{
  "head_dim": 64,
  "norm_eps": 1e-05,
  "attn_scale": 0.125,
  "init_std_down": 0.00262,
  "learning_rate": 0.000797,
  "beta2": 0.99,
  "weight_decay": 0.094,
  "final_lr_fraction": 0.0,
  "batch_tokens": 65536
}
MLP neurons of a small language model. Each row is named by its layer, matrix (up: input weights) and neuron, and shows model dimensions 368-431. Each number is 50 + 12 x the weight over its row's rms, rounded and kept within 0 to 99.
After each neuron's rows, "fires in" lists the words (lower case) most often at its 100 highest values on Wikipedia text that the model never trained on.

L2.up581:49 37 57 59 49 35 53 49 48 52 28 42 50 33 58 56 55 48 51 53 49 65 51 27 32 54 65 57 35 47 46 55 52 35 61 41 52 59 35 38 36 53 60 49 58 69 60 31 53 49 42 40 50 53 41 46 51 76 53 50 50 68 56 71
fires in: "other", "another", "second", "first", "smaller"

L2.up1628:57 43 57 70 56 38 41 49 28 49 38 69 36 49 58 48 59 53 31 53 63 53 40 36 63 63 38 56 37 54 41 63 55 59 44 47 41 48 39 29 40 48 51 38 54 50 40 71 61 47 50 60 48 64 45 66 33 52 48 32 62 33 38 54
fires in: "de", "a", "american", "grande"

L2.up1667:78 50 51 61 59 40 57 47 56 38 26 44 41 43 46 53 59 33 53 53 40 33 40 48 71 53 31 58 42 58 62 62 77 41 70 39 35 33 35 51 62 37 42 50 57 35 57 59 35 34 52 63 58 40 49 46 40 68 27 18 47 37 51 42
fires in: "museum", "history", "scholars", "writer", "university"

L2.up1261:58 46 34 62 28 49 36 59 33 52 49 75 41 41 39 37 51 64 36 46 31 23 36 40 46 39 25 30 58 36 25 54 60 44 60 66 38 55 62 56 42 60 47 40 49 28 47 45 46 61 43 73 38 73 39 54 42 67 61 59 41 43 74 53
fires in: "one", "two", "most", "only"

L2.up93:47 52 29 79 56 65 64 44 55 56 50 80 52 42 39 32 54 45 41 44 68 54 69 43 43 38 57 51 48 47 52 53 59 17 46 52 49 55 45 45 45 71 60 53 52 49 58 42 72 61 45 43 50 33 58 69 62 71 27 45 49 64 38 66
fires in: "railroad", "bond", "line", "traded", "connected", "railroads"

L2.up1452:46 42 72 37 29 51 59 38 41 42 45 38 46 36 66 43 60 20 49 55 40 40 53 41 30 68 50 44 54 50 40 69 58 40 37 50 51 46 22 48 51 54 55 42 57 54 43 39 45 35 42 45 42 61 23 63 46 43 50 43 39 34 29 58
fires in: "national", "royal", "average", "general", "supreme", "high"

L2.up1134:71 58 71 68 47 77 54 37 53 55 56 42 53 59 90 65 56 32 51 50 56 46 59 47 27 21 62 53 50 60 51 55 58 61 65 47 56 36 28 48 36 52 47 58 35 42 50 47 38 36 46 58 42 49 53 54 45 43 50 43 27 39 58 83
fires in: "died", "daughter", "father", "wife", "son", "brother"

L2.up256:52 64 54 40 64 42 53 37 62 34 39 48 47 41 43 53 73 56 23 51 70 42 50 42 46 50 54 53 37 51 48 46 34 47 37 54 64 63 31 38 48 56 41 53 61 85 34 54 25 35 45 43 76 53 47 48 42 55 57 57 44 49 48 62
fires in: "took", "taking", "brought", "takes", "relaciones", "taken"